Weights of a small GPT-style language model, trained from scratch on English Wikipedia.
Size: 17 layers, 15.6M parameters.
Architecture: RMSNorm before each block, rotary positions, biases, untied embeddings.
MLP neurons of a small language model. Each row is named by its layer, matrix (gate and up: input weights; down: output weights) and neuron, and shows model dimensions 0-159. Each number is 128 + 32 x the weight over its row's rms, rounded and kept within 0 to 255. Numbers have three digits each. A neuron's up and down rows have the sign that makes its largest values positive.
After each neuron's rows, "fires before" lists the tokens most often just after its 100 highest values on Wikipedia text that the model never trained on.

L11.gate375:142167113088102160199116122152149143133095116135100145136166135089105171154162112069185130181089148098105125087131140103148110066129110124092127183087120136139114080151164096130138105108140084090174197179059095091146130121105182135107106114118157207084144100098157116060144155095144147146186138158120139128158128157147026111079054190147126145129153109145168133129137171130078121069148112160168117144150126136085129096134130116131146148111176082178122141071165122155143169122145106
L11.up375:168132147112111108193114149086105126137122116156109168154134149112080064137158111128119107115119158091105056111071120142077123147120041074130229086095125076100138086146150090114141107122099099173150178143095118147156122160135186034138123156166085134123197152142186085109154114106103127187106162124166117133164139181131119112123112117101081099157132148154142123123147161170163050111123124147137151102172181133134152107093121146133155117140189095151150101161169115171131100068134129
L11.down375:140155139099140178114116133132135141084121129150189143140129071148168189151120133051101139074138089140092060187100144079180087119148182119105103145169114113152115151094153087149130158133150142083195221124129121143107159119162148129151145165123096117147132173151138104128130094105164102167145085086062149141112082075091114106069109179119126109151112085178136134130111124072139088093116090203151117134096115084133116090123132132124091087135119098145171115176148142171073191082137171
fires before: ":", "–", " |", " in", " to"

L13.gate215:175104095138090080084133142105146205128175117142106150091146167137128161129056145181175161108128069174191115067130098107133112156104177138100135107125133134100195137117116182136070193069081145110091188095155143146138148140099143142144168127113151114140068124127109127167122131111065106153123226089115094121110085128178141128080138157077118172091141132149096062107123158073149130125113105174129117121159056078113108170142116141138113117158108108121120127150131090184133126143166135
L13.up215:128095153140076105091154088128136143155130125106068138132160192176134196153139103102129148128098140157113131116107144168131082119160147119134122155111145141073154118098108142131112118090091150132132094081187102163204105126108163135131123093123130036186157106087103155129124182136121141125142108112154143159073065154149149161074128136074169136114143110127122124221143149149099090130056133084111143166098106039095095180126192174118158114193080121093143116160160093136135163136078142
L13.down215:070155144079141115142095081122123133161151093130155177156114129158150255117141083190101172137140116053155094150169092151152088185114130182149119098130088053110182177164160088054091104151162114128126161138152147142196117145152132127109168075111172135065143109171125113127129140112089134109138123111140141137114095141126139143073111113128126126059115113115132147136134138123140089108122188111099149112108149137112139137109116132132177202136124088107154125077099139100112161159117198
fires before: "',", "'", ",", "\n"

L13.gate287:137184084098131161157147063130135120130140124116100071166131115104038122093098189143160113109061071109161161067159119144134112132117208124153123137124157119112189107076148084148164152094154106062131122121159081074096141095161122134129113111138129164135113137147158169201135147113117057124115086159067125124083061121150084111119118147156099091154115111186156160124179132100105098145131167196161087098163196122091163082116145122146128113118116133106153130123148164173140110173149110
L13.up287:128055116130110099116104111165137147122068096117105124164148142083095186141134147120056110120081082132121180107119200110075103156122107169106066144156194123166089157137131126116146145168128087142137138058168092187138145147124132095131178120134195143133158146102074139125127139121202174177159057084115110158108119114120133141186111131182131110115130158087137189162127070129116129162115135098112149115123119134195136120144150179186123154075141083130167120119101121175198116138179127
L13.down287:152118092147118146116127134131157135157130081128154151077186188185186177086137103141147054146056152120096136147118127112113168101112083092148075143122068141124096113175093145130091143131136122167128160135140121147122101103055118165168151115184118146137163016132053165150200153133129159134083106170174127115117178110112111100117188115079100112083110117159061150070142087155141128170132108127132108094109107106122137137122103157084128167121135115115128124181130091125141073126186162
fires before: "\n", "-", "The"

L2.gate78:157144093103134158119137131100158138124089113141143175160091161192185106138124196181139095095106083158139086091123106096134176140109128123116099086178221107105128109188099138145152103108125151119129139170088217088166142104092173068177161090127122046081136134058146136165118101101099130095126155140138167140124132139138171102126169149089125094159167091095171120130121136097084093152157086167120115152122108110130110125104117111161111133196140159105155112130124144090143151084116232
L2.up78:103128135086142163120137124132073096098165168105125064110151158100172145162157129094104175204129141152122153097124125086157126185076142116123109163107111141058100122142179076127081144119139072113115135106072095202129097118111120136159178137202111124091169142115167113120103111133121163106100103178138146163140108156170121122145130116123088135163152098082111087101161159163155104118108114088068128151100138079103079125079204125121159117138046093166114155126157163235112151115105117
L2.down78:107117159151106134132155103096194133164144137113061191160113121117148123074133161157100054113147108147138142159151159195083152143107116146092164112141108074142096136083044133152119094107136117113114142130133156070136148105124091059131088201059158134140130111125101173083128108127144148169165116150116091101089139175125175134116110112088153198091081114159091098142102097110151167122142125154213135074160097167106134138112103122098151108157229129107146166079124142094129138149178114
fires before: "\n"

L13.gate369:104147152149123106074106110179134167111156152124103112142146175147136135137158159133118101119099111187137139147165105137155169096144133101094125077153121116082143135130150114171129139130115104072150153128121138100193164143133077149119180115160158138087081109122168164130106157067194038142179145136133117146159138115102120031158142144098150179152097082117142187137106138176222125104118124160142133176086148108095171138039124147164164153132093122093144154140155176221167153142135112
L13.up369:133081117172124116101097134050131154156182098146099140093127207119140156108127179117170094126102156141147197107149198147126198102106118075122095117111194125123133174156104152163142126109125150092152141117098174153137156102155161135144094049181153140072091177133154084130092146117153116206181158142171150180129092127086121141136118105108131139088095138098150207137171149138101127102106176125139193135074180104147129102144135143178083166095159124113134131120121102164129139174157169
L13.down369:093123190050099066136094119167137085082132194124122122133105084075187133111137131108080123090149131199064087138112089040176110173151146158125105174101120157084170088114113102095126127110122146159158129122175140171133129143112104138189131108137134082135169063138144144130138142111100157116123102109080104067082117138132165058119072121169141125181130127127144095179107083134109146187142136076094139068112103129139136086143073116089109113154152083155097122108149160102158107103108130
fires before: " |", "-", "."

L5.gate108:087116199119084115138093130133161126113104154059113156173051137103126155112108143186100084110135175085149177081086124109113160101102162162053168075143119089093110123179158146137078106140176131119081113113072166087150134099127141106131120119133124079139106136090152091053188162130079065128175131175097192103122137109135159109142076158147067107162125108124143061141127114125117126096174151202115084155112192136131130154134137110116137142099124123117148194099097143085123133141120131
L5.up108:094143125073077139123127170113103145106126186168092153145062132115171084135161122202113113145143152054119175112103153105187118077094108099138158109159120144120137157187166144108104125162117131092103069117108179083124115090120115107087141142177142112160113158073144113134179174135136119126142104132158168115073158087152111124214151141126083126137130084126058083135100111084119138118163115206102061101143162186100103145111104147104110137148119138070149209104097127178098118128104150
L5.down108:069142161100121085148124107136211079115104162139141151140157121088117129111167181187123105069060165089194111102121099117069139172086146145083148095126134094126136120144113169147128115112141186146132148121095186129166140105136103120147121158138140070133117138102155119140118145113125133116119085117071155114151120142113166110157063141110055179125106188125118062178138167148088148128085084080143114101081195163147107094087122131078172144157148074157170127160098083062109126096087106
fires before: "\n", " The", " He", "|"

L13.gate259:143120167127078098160139138136125130127120123123146115125111106166036171145068196129162147091123169136112119143110168180132167196160113125134154129078118162091146144170130155147121163138123132159197169109140089084126125186130142156096151146100062146173118125122141153200146177120077217176208134136096147126139116141157143149139145137145193126165099111166177123113121170143150110093173146193103158088135095139099171114129108152092203106158157105119134131077187124140122184156135150
L13.up259:108123144133117116151122083193133146083217132070073107094157160214109134154124152121161172114066129130131124165122157108088156096159134149152142116120156101059186159104099147160161169153075148154137167127134122131142102177116152145156119130153071120177173091162145163168168169112136142149146151132138123160147139115153135077125080155113118143133198145158149176102101148145137084211182155139139146109119215154167164098109088184125102080150121079173141101098144132125171087129159129
L13.down259:132158105129132128158134124131099051175108139128169161094162103151139058105146152107130114089156054130096143065095122087102071078097108118109156147126114172160126151034138108127138082130075105082150162161126136099093120086144058165142115096146168109109170127145131089092153071127152097124168142115138140144108104133127144164161112129115081139118127143140138152217176147099113106122105103106152107183154058066137053153063161119097146150119160166128096094115155126068140113167071118
fires before: " |", "–", ";"

L12.gate133:140106094131078108147121170156155119120102138104107090101081088199116144085174139106179121107171148153127116117046173194112112098106145154127128102114127082098144139140140154097140110087134130205114166163169118138145074121196123148108066194110098155160144199048149123123150070122187140143135105136153140108062111105153124168185109103081114143083147128121148097111100183163158162148160093093146092152189181108122150110134110113150140165182128126140097114165147114139107136185114082
L12.up133:143120121112128150165107064156179145127086152125102127104118156091099099155080133125143139123118151120116098142080161196113145106137104085120181161116132164114129095130094098088130134079082153164121125139172101126152103155143130098137143133173082140151164169155119171168169121129122142088100086074182133096064086076188146137146100170113133078024174136090160133147091243180131142078094130166065128114095145156163182125112100117163060126143113090116128137142141090162146136121116148
L12.down133:137163128069173167131111085163090114137108159083103128165114133139188071159170150061141166142210146123114138102139120184125152096105068092144081110128080097111176096224155129133137113155151191183206099103109154141124125154157145200106113140139137190094164148097118139127098112146136093117131172138107134115159136175096142102112164127149118168133102151099095091151102160190139101108127127123191124147089155136108158135119098124149159181175196173119079115104092172150107145133158132
fires before: " by", ":", "9", "."

L5.gate408:157163109145092109112187139134165135133065162143090112155093147140143219113126083106131141097063098136085115141148067090134156128171087115084144168128141136148133135157157150170113161083066167097144137138136109126178192149189098080038113141151081171171156064110136153143116136138107075087118096166071106133123134147090135109161133140130195123111158082145097128175130164120115117090167126122091129184154120134105157161188109091124119074113198101093153096121138122149163096161152104
L5.up408:124164110152121142132125088085127138192110120121078127145100109111134198123088085085110147093103077134124146170109144120095091081176047094089177149146102138107105145117150182135121138072102130136133102102130146115200222134101147127090141118137029195184167144109094130136105078113118158098150107119113134089144142148067117111119091107112142131094114113091121104155168112130145113102205091171124135212085127150151124135200072097114150096191145153108132131132167138116135085136125109
L5.down408:109135134149121119147132129141179136167096095146089089156136094141097096152159151116119064148112090139135170115117090075047117170181096097079152162124050127097126145122136116157113140182132158118113095098110146148184165108117139163130129168153185105113141092131152088194152193122139094097095157145140131139146178129143192126144136111120134124090084141093146114106148115149142149129146102109047089195200137133099092102146095086071132139074142173182138101060157113136150104118040077
fires before: "\n", " relegation"

L4.gate427:158155135163063170129167140114225120163176133181106157080122109100125162121048147189081111082079082149134168126138142114105143125125125092143127129130124150121128159132113158164140147070142107122135185128134076117129105132109234104102157138147099083098124116014127125094110124111116124111104122146144112117163098165183100107149183118102173122152136142145119159106158154107142111109067110121165065112135112197138143135109165105166054128152169126161129097140127125097069063126132134
L4.up427:074134102057149121103090108136184125140079099148153127091175174163134198125124069174118185122185077082163079110134129129116131168143101116114096130177105101090087130132131152127087159120165138109087124136126101172128114124130100107123164101153122135154076127087098109119149146157058140088145148113152167185175107110108151098104140147112190111185095132074134086175186154178113115113032148130151108144127076110143115104150126115120149141174105130156070124133189151156110076196141171
L4.down427:112126137096130078162167106129102107127128134056126127184116124161086120103202141045173137144115160153147109145118153147114128142159100198122177177100128139158131143102110103110134127167137128127173128123153175130128181093151107124186058138138166169107137120184151140142159182099175139139185138144068101134123172148081146196124056092154148094084181115153142153132104097125126163113171139113076100158140149117127146094159143171101196122121077134168176122077056109110186166130140093
fires before: "\n"

L5.gate68:138128109146100129191135136111137120118122097107075105071055182083099080131087142180140081097078101131182122161107136070158102104106053093117114141169158090163132185092129119143125106103111168053124117146135156145149116140078092130171159106098081051158125156113122118144104135147101125073184122125163122072154122159183123126111116133095125117131115092141112166185176036100095145166133094122103136107165121159102093100083159169124104168165072109125139144088109132095104146119122063
L5.up68:157148125144115140100145059141071069163004161110090108132106151156132112131141168202105146086145122107156114100141153107097148121136148116128114087085135095115144137146138123118045126105195045169129108190098128122147093116045101126099151151075108098166110162145135130117105145165080129142179134140094125148093118159087165098115049107079103093146118144104084119113194154121107119170119161167140187152097090118134121150092140149085158101126113177128124142139100123130143135178149080
L5.down68:093107170060167050197118129161180147156174134158118123144097157136116114125105105172118118139102141098160074105170142125100105106131145103157133174160180127095127099144133137150134102131169184141126152128160166157163192061158122148177102086165139149109118132095091115094159137127161178113159146143090111152141154080150177101053170150118116151075090136095175085119047130127115156114121081151159112121138131122167151050147156150159101123119160023118170184125137112103125120144118085
fires before: "\n", " He", " She", " The"

L8.gate380:177143097139187131132143175146104125111186153106075032150122108119127112098119063156101101138144162174122116096091136127048141086148113115094081139151161094127082096120122066086125136072109103139103121119074101185157123097089124109102190118086113108109164136081125079133128141109152132087143159158155128121158122141093170157073137108111142139161105164140134178065107112140149103113107108074134080154146145137130201081151044200163096138145115092169132127123145081133147124059145154
L8.up380:092071147111147157109148169147137152113161082159165151099130187147103127154100058097084128131135115143090074158097113122094155148126146098127099218101155102074121069176118136140152113147139110152079141147142144189136140121083140129104165068099107144106104106164145123177126161145093189108064165161138130124092098096167120185099126128138107102121129137089153186134088119155117159107123208071130083091135152190071133119178083177139139146141115094134113075140153130063193093146101152
L8.down380:136144099087154140128127122114139076156084137079077153104127084143098102130141182163107082132102154100111124066135151081081153151101135150136080119108144103165151157091153113138209176103097150111136169125088107158088110105185135167120123164156159181158200142111115105079139158094065063139134108112106100078183169063096167115096065163062131157092070160137082161123142144115175111083149120086089107138124131160158158159046160134150089100142111129106144150127114136126105097145114092
fires before: " |", ".", ":", " November"